{"num_attention_heads": 5, "vocab_size": 32000, "hidden_act": "tanh_gelu", "norm": "layernorm", "norm_place": "pre", "init_std_down": 0.00526, "lr_mult_qkv": 0.7, "final_lr_fraction": 0.0, "doc_mask": false}
MLP neurons of a small language model. Each row is named by its layer, matrix (up: input weights; down: output weights) and neuron, and shows model dimensions 192-287. Each number is 500 + 40 x the weight over its row's rms, rounded and kept within 0 to 999. Numbers have three digits each.
After each neuron's rows, "fires in" lists the words (lower case) most often at its 100 highest values on Wikipedia text that the model never trained on.

L2.up800:543503460482492455517463534527489509495529504563446501512440514475544474517506558521458546561545471561559468424521505465472517528530587520453579477391472471480606551544540532487412490475501548550454501460499477483527524479477519476495553538517478530417550552446557497483446443483472551467
L2.down800:498473517527504501548474481558598532593485526528469533484520513444536500520506500427536520497495528478509515485470570482584479575528523541423450466432497457519468514492546545441469455479561515527465515479447560492479476489489545474478558494488611497530508461508507556414422487539472542551
fires in: "the"

L6.up681:453514520509562455504477447468496472503485501527515515465474439557428454590479482482501560460504540457484492404416478531557510519510544491448543532466535528471491532471604508592444535497542514480502496431452490516542585456556471508456474452562471535478460483484513456525513492549466470486
L6.down681:460439525506482526567519524465497505534599532514542490455452491444481429543507474564527515442536512449493502561504482477516499477490505580539427507484483548528517486521483538453605388491554478419469557507491531541519504493412560424438508470460495513548505440537518491560495460526491523493
fires in: "the", "then", "also", "later", "yunho", "s"

L4.up1066:507538465549442410481496464531527545489425513523540560544531554502508441496524485440548490426511476465531516429522443552476533504480549517505457533456536542474487505488503565504521525455485507443556475436443451462491502553491422467469446494485463532496430502516537518448471456456580456438
L4.down1066:530513530512521534487496503524420561503472439554494444528542520518526481472528510504551559542531545490548463524479496506482498484510486521495447511448510483521469514526581502597500461478491530602529478487503491552493506450491446409446493476514506540453471536555495488540400558569497445479
fires in: "the", "first", "as", "that", "such", "in"

L2.up495:510515467561471456492411439540495418494536496477490444535508478391488562400603466534540527473483515450492453558482411500526429483479484468511493495518545452577520538459546541476430447471511489460499508479524555541474559520560500498468526504602505437487565528486438561467473477506524539488
L2.down495:475521471503488491482467500470591549452471524452553543436510553454483458415451411499520516566568491504479532523456502517539542552535515473470463546500505460501541436474503515530469570491512538482487548501484553457504458491421502471471433510479510551415466529536514523513530508447529429499
fires in: "of"

L2.up194:516560460510410544564603494402490519501557501481526471567468525462513478507537461530490513538480511471522532474493520551531560566468452494448555439504525459554476513541588554459490485454548455519516546514493523481520452494502553464436494423498534532439539474484476475474466498538485424527
L2.down194:536552510468436510511450548519523453562457496521475532550455492504522468511479521507530442517565497496452444505486522478502423457421488486491489521483522602563515564487565397481547494478514480498474478516522531465508485371464492472512480484501486532509481467454518526539439490530476497537
fires in: "no", "his", "family", "their", "co"

L2.up1013:543487527503511445456492478521562533471505522558514561429502504459512530406474516494512508432451524424451527438480500444554502502453388454451516490503544481560547536497573466479484463453474512518512522461483544489556533511494480518426572503451491498577543545490498509540563520514515455453
L2.down1013:529461453565526559463515539485504516447530471490604519531484586404484476504484550510556521526513426475556443427466551516462468506539494561543466493580513500412488476514566447535481474568427497473441500523511598492513472482472507552493492517487509422465461490476500561447473511516476487538
fires in: "that", "first", "time", "of", "home"

L2.up1169:471523517409519535521506496522618503533448590528550472467520541533567535456488465517479537501444519484468556474521507500539397535496565497544595441441510458497460506566551507474424455439504488494518412452500456485538463486519498467536522476535485507521404494429493531565478565504432495522
L2.down1169:485500460442473446510487567419496511504567538544560581528515484534541552495509469566466493531504453475381548545479551517596455484480444531577513479536457494533484531481506521518514544540520486489461427435425529448536543517516502498517561476472430449531437465450497505523558474533543442528
fires in: "to", "for", "that", "whether"

L2.up142:502555483535566453560552489540479478557521489506582489511525583515505549425477480557496562497498453501438505445475499450506477519526492497484451524541477492525463475502565561420542532399521432515474510517533519486573505489408509519523492407495481546472452519463551542499527460431482535537
L2.down142:580547507542564488498464403472489514504470472534537505464499463481475624513493520498421489528498503531529464474529522473460551521511494534564473456489498556490439427524491486461463424485481508448462532570523556529488519489466504462486519470576529478486555506466548501541477484454438525507
fires in: "to", "into", "for"

L2.up345:490483459581499536575475518575522479515475419415485434457471537410521514434494488503502475480543522508500485465442575489469614419491519507451553482483530417561470536496526462564433521535537444483518550462539597529438405518460535503555487467493484469523482545514549471405443472514504522495
L2.down345:465554566562470463504526547450513482446561540599496517497530468553471492513506518497480541506494481501527506538487442527489486551491413430488514547451514571513496511510461558510516465514447532501543458449579480491511533493547395512516543504525473573543589512535514550521536453497506454433
fires in: "with", "of", "as", "50", "the"

L2.up535:539530479507534524509475533548447518468475556526564453547510492490499515483513532519454419490508437506464461561462474471551516527410486408586495462577404512534543566437483397457558500378515500420472441519451500464516548505487500545558507542460468552504530513450421511584540482375559535523
L2.down535:557466496535482523507492526441513484464505480418530493456442507460503456537481486526554457481424567510536463494481496498449500435520425476597550542512368428472520498449506482530492423526540493438552492514556459498475576509457533486486573509490541462522507481460511531528458531519516473511
fires in: "of", "to", "between"

L4.up996:462505492555495522550492435481469451425511577499422546468494546500473431498552571505394456499465517455484554517429484514552525536554521488507540477423480518564507459415473479475546563494481456531464487527513408474506532518576474565540527534486540490398498499496475531438511488532423526491
L4.down996:494553448518542507487518534517511548455455465451491479541476517538558472427492420460538503554603498482572508437559508506503519482431468460429479426501487496464476509510494523492458501501478473500558491503562506540513525472476517470520516466611531475501517504458565452430496537502480504545
fires in: "of", "years"

L6.up738:540466496456430423528482542594559496504416568513465537489503511512475484474480507514523538537510458537576607474513532499464485503483529550494511464465510443508475504446487521480492534505495520521472565510526451485524538547439506524431531552498491515487508511481479463440457457467539489517
L6.down738:494462497485467457554492509467506418494504568520545462492556492465437446522502501551553522517541524485515532493460492546455509488478470489578450497434521470471489550516407502504586510572514461512565567496488453546500461469402490488488537534515511537522477505558394528486543515468501466523
fires in: "as"

L9.up1001:468497516449527475539505512465494514486493497431461497459574511534479497479531528484497477426572551550556473449459532515564401471531550488518468492531594385462499518536490507496612485528509481515475513428478507545401475444556514427549478491504539459493503487492531549504494440404507482537
L9.down1001:532495524438548522535459494532533538512472479478474514484431508494484487545510443517510419495498522514530467510463497534535487468474504452462469580503543462551552468509503507507487559465511499520468476519557500463628520478485496534474481530486409513562550588574525517529465523500477478527
fires in: "has", "have", "it", "had", "due"

L2.up894:535551486511510468554497454496555560540542557512477562518507437494486490522471447515547548495527461445464493396521491467594518533435519499380466520533536542453501546517499509534486505452455463511566524440492509502486571527467433488492502447470618542494438475518465520542487545543501501480
L2.down894:476420488453494504449537510517463458490483475533522419508535546493499560440489515514515435463442513517497449514477551516473491455504488564486510501539470488450478487562499555484472488543521511440520444558435470440416520520547427433468518529516484520489436553474541446460422480464553482445
fires in: "first", "only", "of", "most", "last", "one"

L2.up721:519589470551461509501460465464462485487530529433480522505578462563456421514489496539498567506593411519449489494523597561482502532562480436478519423519445472402500470453478499507523508456478545501502516442487501466581548542588457449414522499448569471454476515475517462502505502548510553595
L2.down721:539475518444526526512547425506493459481512543501537427538441530526489514530561477457497583484491538549546493459533502505488534503532549499508516548479495538490433505546462460579547492454460492519460346478514503549453572505468517522515441518611517540469483465547492515459430551497530484514
fires in: "as", "in", "to"

L2.up1158:514393519460488495525464521509454554463518561500532453410533540456499511549460458540537451503425534536471485466450478410486535541513467539453512443505487452440561504476484528497543469472474563509511480473473462435498506510543449573536497436422449524522430588485536498470559494490493552534
L2.down1158:508542513483502489527521568515559507527523460471504564604429460536499520495450544539508502537496513446513552440464547477416463454513425482543429541481518508467514563484464478542501492526546521549429529506563507472473446464478446502409519454482510440519525481502463530490459529476490440472
fires in: "to", "of", "into"

L2.up1141:521562524489496455532559484525494523490462522554452509456468459487535455493467478442500527458500459518579509442495471493541482468468462536460513504435494519466473542495512548477519516448493520528496552460527507522541551497520503465499527529547501520466473462496518550482441539527480519495
L2.down1141:525430494504447428572509511498474484454528536545479542522506516512485476540529461484543547441477552500532473503487454535619555543452443494498442573442493513421487528498480563507502546489514497551469489416511455520484509498436441500512471569517460561494502516578486462514504468521549481486
fires in: "to", "as"

L2.up561:474449544489463469507492485585508510545493566522525424487558563570484507518464510429502509523475522575503482492512537538493516495408484423503496488502451564603526530506494512566487483528555479502580487621454518472549513542420516453463539471454502506387526507517448494524527448498559487524
L2.down561:585556519522479490538426497521472476501510507512490538638510517469504509496546439520505505457522531508474497470448489431457551502502463518380459477469513540460463503626493544505460436439539465508557619557436533551494441459435546483425519506467518555478572473520485498519475461479467453538
fires in: "a", "this"

L9.up326:585477561504480443560539491505513539531466493542466493456462506559464476550522431547514443495444517537542561473491514465543432555468505490451506495482549525572490509484483577474424500479517420522451475462486477505497539502531526561582473479508477513505509504472495439477579518485525485467
L9.down326:574528511446480491511517550524503486457471526484548512546435449486451515484514512482513450498422501466569496513488553491604413475532483520493484568414513538501476534553491487505462441475513540530521483451500524570543463495478473524509405440484555484549505520539521549536487461482505464526
fires in: "had", "has", "have"

L2.up939:513477444407539602446526517471479491507525546491519567479504575472499443488488599501532501487546547542431551463567509495504550506494442482477536510476533538536538533538525529481526503520472496477484473532477488493484403514408511508482482463543546607433471469543488547474502414554492535454
L2.down939:499466523501528458503576483491493455464472559464527550502479548493528468474551545510491467507466506437544495466510529450476449543476512401569492607458451473536469541498545501463511457542459532476524415486481522466487558533491516510458538515426450498507531457591466455527554486454479491496
fires in: "of", "as", "from", "role", "left"

L2.up140:500507460513535468536500463487510494520524488532616501421457486493496491506442525520542476540540490484472475526543482480467499584420459488525548371419469452565489518475556464416511454539534499496573481576470553512497494534494580546590505501485456543508515547493502574502494555519465467503
L2.down140:487523537500444515438557557458510514475522458477506548497511485509516502491512521479459495485441455496483477490472451481556432441482482517476526508538527527546510496426513484593454524451458441510534463533485474502561419509447442523516491522434507471501562516462455431608461552514462538487
fires in: "his", "its", "her", "other", "the", "their"

L2.up484:516470526507549490498503485579496402468492510535477570512492504505527533591479510533505469461493483566497514485479466499511455473440496508531468459534512497440599553521471454501553471417466559502525511525532474463547517444499464477489532584488569569512505477490567492515539473537453583574
L2.down484:470475490499453410530513507480418555535533502517559549493410522449520484537518588563502438513512413504576488439449573527460505427506519475489508525537523583491495416475495501426466420544490425449478507530596474475483516555469507443511491500506439476500525518481462471496477518514532412529
fires in: "after", "when", "until", "for", "where"

L5.up1267:465469479474516512501490435539519481504530485493539498443497494617553534542476452428443485566500519486501501484430436546525563467493519469522503481424575582442519509545514504460407546492477423477450488537538489460532548570529477526573465451508511467489484471515507532479557500446548512502
L5.down1267:523461523510533481513492507525517520429521420460498533518478559545439484540558572476589456520567482456520508468551481479449520526515511506518480489536484442514522510512495476466548539530484560478511563490526505560475554577448420468523474522598394506487510462433561427510488450457522462484
fires in: "of", "and", "following"

L6.up912:462482517492514417455562471558506526511502503544476489557554562521499552593493499499499549532546447501556471476531504497533525433596525434474472528489418534463488449501485475475450528457499542525507479503526536460486505518514468479506558523449531492486545386541483528476595526507530547457
L6.down912:456477474509479506487458505548542501555525456510553542455419486449457433532454537540528524448416504555503503509520492511506502571530544502557540480495524541486509516447518476491536467484485488490484533494482453487503494516500469486482511554531423524546440532478508450451519531449427473508
fires in: "of", "the", "in"

L6.up1147:504475488478491520503474481508457495523484512546549529467477541417438459536498510537502457453453496522484590546577487468518412426506482515481453399523505480517571504536560546475438528470535507515516599497458411565492523473466447467498517575468431463466465482463427483503540490493492544494
L6.down1147:493514453534495501438446459577524582555502487554516457566508524455510467519471521454529509446484508493520479440509391547508561539518416476508560558487513488487415467536483496470510470533462510515550506541567517517460499467482495500444415551532538481623446520508554486484442443477468486455
fires in: "in", "of"

L6.up439:547457529437531473547490489501469494466495542564524481499452438568550438498446473451519531497482524494477537532497565536533518452511509495513490489506564517471490456519480523511422458464506485485509546519522469464506395556466502462619499546489452424445468542586521540437486524498423513470
L6.down439:493552540550531471507522506523474506478458570503520467481501467549520481597492579461565482533437518548479452495479476484574437438575534505556453536448472503485414504458463544569560472483473540535526528466455477556499535531508485518470514521543576514486529531497522476485486439513477502485
fires in: "and", "it", "but"

L2.up1139:509467567530588478448564443433486534499474480532506549465525530462460506532447490481497384444425485492475477518476496489474372503474530465529419567513527462457426486497538451456510508480502507513506531504501532520457513453435509502481535488463450529448487515442476565520520475546477485478
L2.down1139:439504447512503535515471548481535533421503450473510525451489454507521540432549511437508480484498513547485520497588511510497499583449519487505539485504520552478418455541497422430563506480554491414458543512475534456535520526491510468432506525512542555553495490469489495463585519489564409525
fires in: "of", "the", "to", "that", "in", "for"

L2.up1066:435551518506520565556449481466597530523533551479493460500475463502552493544557469503544525498498472520555476578502555552469494495403559456457471548573553524481500533574509487442511516484427384497487467530500573535509491568425528474508549439545510559502411491436570447559451507478462478516
L2.down1066:545509499512523456463435511546495503540485470501565513600469469491514529475512532501507468420508471484564551509499452437457518521499553543467494436476539585521519519523454487498419477456516518449499455558442459518555512445588498492500498512508546534453466517516533427499445427485481461402
fires in: "first", "second", "3rd", "one", "third", "2nd"

L5.up643:520468512483546524508518506503539481467539505482503543483419516542524493503488430559522513452478490450507437503452499519406563448544501521488556506463615521506550475439497508476523553529494439568499539556480418425474460492475437558451512557465510458460478485440432499526495470513537554489
L5.down643:439485515489514574474468438481543515582539594490468560424477420490502479492422485511515446458572503628502470545492514470524448482496501528488486455463487468545549522526514528485558476450484554435510522528515476519464525531569548486525486494463445459499471497481570486464477582493455475475
fires in: "at", "in", "as", "of", "than", "there"

L4.up378:531440450503454450552540504535417489468475515573565507518455559559517533467537499588483404523513485508526548504428494503533589491501525483540571550540465460522499530507508553523494585491504498520472476553470461484507466477481548492449490550514467517552444498537466504477487493483548513500
L4.down378:455511577539396470427472498556549509498462473529488473473503475506487485590511478488449558487501547494456535490542481460493476418495506493539493475499517548522496569505530550474489478567494549494470501521517468461473563482495481572505492585519466510479509462533472470568472535547504435489
fires in: "as", "writing"

L2.up904:530498542510535421599480505498430546474443450540526551462572519430433493446505541452461442485478507476537467553494491462487465479440474559527478527486530467494508529506500469530525558439412466481560511477469507482489522491515492586542470499513520550443575474537431491457440581461531484469
L2.down904:549577476427513516554533486531497529564551511467499551456437490552456452508525525559479519471527503414399464468519497472551547516488494424482537521482502470464497474494486547491469554531441588466434396451520526560484506548440583489472481506430498499444478505505523483546486441521497386517
fires in: "s", "from", "of", "championships"

L2.up407:500625472513485468470506537492447465496478461509577516549510460457433504471528486500570455566567470492472553461476492496499561520491501463554527434445489516537503467400522540409502504474474426504529487449465565511504470436469461488501570577545472465500475549410486454500495482493454430515
L2.down407:513467512513552494534553459499551450521491511543532487595467489445529515511444480477542441478514490506549480477457470486469397553454466496545536562493460469510536530532519508531576457518445480529523525485591517544480446509544610514509578428498495447478495540560450548442427493509442523594
fires in: "from", "to", "were", "units"

L2.up1190:489409544554562482514436449545527487475421452420481491540471494455451515542490600414479476513556477538512626490577533489566504517460470451480497502545583455497540512449537513539416534437535443590469508499498446462479437482519517489488476506535511506540537562519519515523469493535496453511
L2.down1190:581453522564515452455542505533480505475497549494553407549535506399542488440426445529536490416535518524516454475524503567479519478488478569442490627452433496542463471374529565520432504491515525515499511493482465527461463577478598541462555521464510501446421514567514440571443444535501465484
fires in: "by", "in", "to"

L6.up307:493590514417517551521435449473516430540452513395429562550485507508537522525437540483500468487544453502543575442510502546498540461566463457512480499464541401510522493532501394496483534420517418535413510487534530480523497579561499542522569464461630517511561491466450451509473499464441476448
L6.down307:472452535447526564491476464478580544500522601585481661494479502558477585566444436543507517529506524487534517509555490446490408440477519588499453478480457536448483560567482457493538457495467486481448500468523530517554452518497513458538514524484539470512555472524525496451463476484505588527
fires in: "by", "of", "1", "2", "the"

L9.up460:483532474584522517535488521509488439551455544499530583471423550471435511537546504465476553475465500544538523533502497463495493488467445493508513524509535473478550496477551490515457480448485564510464422453542445516535500513493431418508552467504530500486588501483526452470515510540523540485
L9.down460:546537545448471602461510529492440501494506514583515540511467420499525529516412519487439444585547508539432454492507567463509469537536469489557495396449491459495486570583535553517511532501520450466544493577496548535542467489502570488472450441525423495509533464536510511504449444524514491535
fires in: "the", "no", "a", "that", "this"

L2.up145:428568494531463487578532506594428478488441457526581456465418500443413487422468481449473575490438549488564513477473530465435487543578491471478532476439434522495374556471547494487496510505563501592525488505497524515549454552516516488478514490538510487513507499483490512473426478574493505433
L2.down145:542459542482479513501424482497503524505489479569503479550496481471525537484572484489477477509486425517482509499534521558482511502417481572424471432460498520477451472527505494468448437477525543596528496506515514589463452426423434525449553517549489517524539472482545619532522471459525489455
fires in: "a", "into", "up", "on", "in", "as"

L2.up85:503496545416493547497456521511555492533517486524527521524509502487529570520525494469516500517482515437508457500496481523471549473466540538511517472435518518532529586475528487469506490420430585500451490469510570536501547476455548453450551521511521510509517519462507462514543520564503471426
L2.down85:499467457502469519508526442570526487523566530547482500482462482500497511457428388516510502541491534461488503481478522459463491516502549518526502504481489493416529513498514448490466512477497514449563555522530491467435518548554528457512492586446496596494480502494480531484513495460524506564
fires in: "of"

L4.up1099:469454553468520488514580471511491508460501464544466652531594545547543479520455471553478545579446496432512487526406437460430491482460544494524458495457522511527497550489494436549543530518582453490456471529543526485478459489556546456543585529559497544512515486575500583484487465473528432538
L4.down1099:505524464465457460442513544529576465487531536502510483392404593475533445563423529480541597583557502454513441506562535491544489547468499526517504506536476514527465532482516482495527471467464484502476451494379501546496548434516505552539523496516545550503508525484458477478484429526536473460
fires in: "of", "director", "he", "in", "to", "who"

L2.up381:500490502478604508499449514468492503547491531529445541507496553524533522496538488509495454505481450462411478459514482471495514550599482489458510517578533414535511500507504506510492488420506576504427576506434536503503506531496546537515474530458482549485547540501479545416534461515545561461
L2.down381:563371496460445587558492520525547556513602447393500567429446426467452548532494515560620506465508482545521484537547438565492470464541586508521580509452509545448507496487495474519475478474450526446504503544534504465560446531511416466496464489496456458537523462501480584488480590460547493526
fires in: "of", "to", "prévost", "in"

L2.up1051:502533486484521538501524494558522464444464556475454488474476468549516460445486420472522453473457570500515529470490493601520505399543599507501534495479519440549457512437526433478465426478510518528574477490524466469518488515444463478436485450517494484498517462467503490478512486506621512506
L2.down1051:488470471487543456490459541453538457505519460553519540562526437512476606490499532465507504459582466493496510535510519383486551576432443483543545466603517502485437525468429532545420476517495525562514457504476492557461501453509531537576526456520507438504553478455453497543523565513429503541
fires in: "as", "or", "from", "fürstenwalde", "that"

L4.up547:490465472605486477459418490521472413460531496589493477498528463454502452463460443455449544492543502470543536454463505558443487415451552519528526512547437471588524511501500556467520484508533482511621496564480452531538449530476489511469474469403492444488540542504492521474521437611475502436
L4.down547:529520535500532552449444504547516471500541522519494514580514504453475556530486525430554501495487496530463506548515492474457525505509511516486536485470538510483424510403515511525452422463547503524483533461437484527584440529499489468520410531463515427444554481548524529532543486426539450539
fires in: "a"

L2.up744:437511432563541521510491508531490591559466477524522495564514505567474466408459509542472509398490464491454481479439439476491462518469461546484418473454545499484517570520493508551458541504550470556501465526543490535491594469594462509449472565542411456452492578502526445451522505482508498445
L2.down744:500480531483493550536551550519552481501506523522522510489525517524524480542539520526524511485491489506550542516565544498496462488474520466526541466553491525541402468561482494498527459494495453399531403482524519478469542477486547445455463492412515501520478422451463494524478559535532518515
fires in: "also", "additionally"

L2.up281:488531501546526551483541499511451533545451492536445520508486422464558453474524461529538526494558476487557568495525503571509467426519522518502530484500344520464442568450552503438527470479456475488523523545555506489517474614549481461454518503524519489585467550486481550461561486511554567485
L2.down281:459457452512534552480528548540422561469493459620418392509453527560450549452517462461505432477496471566501483486507413505523497515532506435544534529434425464518533536453490450532512581463547521445471432414489507518463567461553483557539473476486427536440535489527490498487487436466459519513
fires in: "to", "her", "of", "his", "as"

L2.up507:499473505543499470520497568516481491503438464474543417421431473414512556537459566527446478453506546572467468570453490478482551518512540507504519510476528522504487501510458453485506446474511521583512491485418572474481509496489552547536466520574493467457425547497484420442536517445540471495
L2.down507:455552513486592503510534487444455560519565505485556501541446483545452492455451457520528492476480516458429464433464527452512487486451462523524473535554527484384501532532509619543548450490481540505506442523464488512479484498471523526532586544481471470514440490506489562556486468483535540493
fires in: "from", "to", "him", "s"

L2.up1263:428539545513404510478482556506515519551489533511472554523465570536485447473587552561479520532566454528495484514473459438494546539545502475549554486480518500545469553518409474472468521522451526478459559547535494534516531547514443496545509560477599424453440551473512478482571460459451498553
L2.down1263:526460438496485455533515456459477577539520493519518464478550508442538478383424463523484471470528491483479500512538566514533511522458533578466492428494528464556447567529538480459493511551482539479528467479470474467511536482516542418450444556467474489576502457501475568562447498466478470513
fires in: "the", "that", "lord", "succeeded", "chris", "replaced"

L4.up293:518478525528540518516529467403523503580498480582477468502485512505547533496463538446453523453500541520461559548451446525518508416536395495498420495488466492536603576492497460507524418493515480501522491516502510507526544510455486488535500568529534500501505503557479454528543482450549462542
L4.down293:521518551554488536438514510482514525515504508550500505546419474467470450505463541472610461504470516532482468544471439483526573519478489422504533583479463449495457498450453552566415485460523549562520470534505522545447524540484481453486471456517475519492455526491495519452555474496569524553
fires in: "of"

L2.up16:555497504506543495568467506534473437406469547509539515570487504524524444492431443522532529571541528542484537527500527564511467492522544537470517509484513494516447445466481495567576467517588494463502519485471519553504508496458463494526505542496574474434464482516572539541526453557437561509
L2.down16:450516536494469456488488502501488462607466515521489492562550498476545494541527487551509474495472478504505539553492556468435528497445571500488407487539468479460541535543525414462471512469550550415555536473545543478437483453498521565481462496503510496501487504500487520456527500489475465456
fires in: "of", "with", "by", "category"

L2.up870:450506456499510506476468428548470569525517525573496484557496515513535506486500459504538450441512451518490486536480487460391478538520498509563428447520473516523486548489591499488459423470494483498508525469407485494519541541510491553537472455547481477601524452554512523500511482419497435529
L2.down870:545508576486530530494575525533491506525561507543425545580468455525487466459548503444443521508508437522470471513462506453483558492539554468565466478507543491456427496505508475537517451493504518464446432557529552465544508541348477472523444564476537493529480482487426493435474471483489486506
fires in: "to", "of", "american", "for"

L9.up980:542516455603456499521503453506504593494534539519446496545513522543474493545499500507505475508556501439535418513499516488550523483516525526483430599566503491504507567486449501480499545494509499409512515473507474492508504469429454480479491572449540486470487476473506505468513447523483438518
L9.down980:528511483596509441620512529526546579530431534561503399474507493561425514468526497463501546477521579506453510514495508502438492487525515504557447462499472507494512519423537464555450537400557484502554514479479537456480485557549535482590440467492523493519421540574473486508547441467487483540
fires in: "in", "4", "the", "3", "5"

L2.up1134:484568448542511539467506514501488468486470497532428450525482539429534515429548473451504470512449489505550517491545491509466512471496429499550553526521540464474476534416478510494522438520528498491477456538558480523560490555495521410552524458422533466453499547503525519496449499570469531555
L2.down1134:558460484558467509476483479538459507507571488484470527480523451565480504467414428524505539476600526463465529567508544566481488502544559520503497449472479476456408519573473496524463473471480514469510491460436544606465485400455399533539498523534495500484557504486578522412527453505440516509
fires in: "into", "as", "again", "began", "begin"

L2.up482:569533466449506431530539490499502496470465537473537463494506540473509466485399497544543573508545451425495475515490532525490482473464580444473510508530462460519477568451503454432442562552532547527611525554515490534527488503474620542488488494565579530502500485546459484443463457413537517406
L2.down482:561512564426525548446527525416540452506473474505491490563529487524544504527480574461471502507448455463412434467504481470522510477497467475526467581473459477520505581473504512487503505522498543528505456475535438490527537502470518490513435494571499503559462497557480444478504501520506502525
fires in: "from"

L2.up325:492470447544504485477477492525497544522495551503459492563458516509487504517566444526533509492530461535475491500446542461471472597505446515532444502509509509566484479440488432495621521525499530465480471503531530534523558522461456489475533453432615439486499427460508579510482498478518518532
L2.down325:542481548466506523463478512597507485473473480475504472450473562507483429557588568450497447516500566545557485523527492441454475450535416526526486403446555526563480475492495514479499487508514518524480512360507478467462513465486512550500476514466457467556509538516522474548595527478508515495
fires in: "it", "his", "its", "had", "her"

L2.up833:495519483496521524413522505469535461573502520544487570468504570479460495554514507540492456537503516530517503501481415505618535475475556462559528512499473531505531528506566514497561479550470516568483509562507603465543440548489507504525594473443460469457449562461528494539567540515395505544
L2.down833:511479431511461437510531489498528483519519485566494462513521499456473442580543423411474441470538441496433498509529492470492534523471505565523499499576472464477550535473468442487416538419519484548472532472470494586460564449558491538451492489557539468546494493574495493554464446541505516544
fires in: "two", "following", "three", "qtt", "quantum"

L6.up522:433500492509455489539504545457532473506510529469454461431506459407536468518479518506447554481489488497505568430459524464463452492451499473484559508466510520449403519499485458507452549485507478505543474578472554553552442438482479509496498500545523513438509511480519467562503567517532508543
L6.down522:513566589491506504510541481492565458553607594559483508506477464433460542476440454495527549391433495549501505463472488430533517468447513479477517540437452517494478460476517507497483442462504541483542492485480586530557522536576568403482493508493524524468553573401517535530487482558476507543
fires in: "a"

L6.up34:529523458521562391526545535523424531432543516505532496523455454464452548460495475536527532540500524546524541454452468512521450516496456467447464546465535527495527424532508541484465378512457465501510553489496500481501564484442533501534471477474523516480436494475502564522568480466521531521
L6.down34:517439527500487559485518528463456429426455566522509475556454499451446447483413469476522538517444523520550529477443529471485442529463568487506474519528481489459515472461515517493457430605552558482508480515544471487488466485525427489468414465504457537484555440478448472464470469454490541529
fires in: "to", "was", "would"

L2.up572:498464490546554552513540478468445545528517484500447491474493545549454517459509444489569493382514424556551523483501531448501526419461478455542500495499441543465545487447521453471523499509468413536474492483460447486534539578546563442467511528530501443601417461491462517479511416509496508573
L2.down572:475438480484573452450450514479504458505483535467515526518464490496489466442546543503549468497501637541523501492488417512495492522516547445465551502500478487464552498527417487567465478508544529505577480547487503549492526476574562482497521535449525509461539543481570447554450536529474500566
fires in: "on", "to", "as", "into"

L2.up1147:540449472429510512513502486476546542470460443476507531552532496469515538512523507544504450570458509473568510497559502436539547517471522475443528475476587468448517496433590508509517514434506491505514515478536463481547459482507541496554515540466493478586531497492556514510436458488466458510
L2.down1147:506458484503519440514512491450529519524514543541528548498528482466549432533488520526505540485473507482463473436488500420612502526502515478524498549534520505485567511463488534481552506443515440465534485496475467532486570497454471481480568547476536461529528499476459515455482509530540439507
fires in: "to", "in", "of", "with", "from"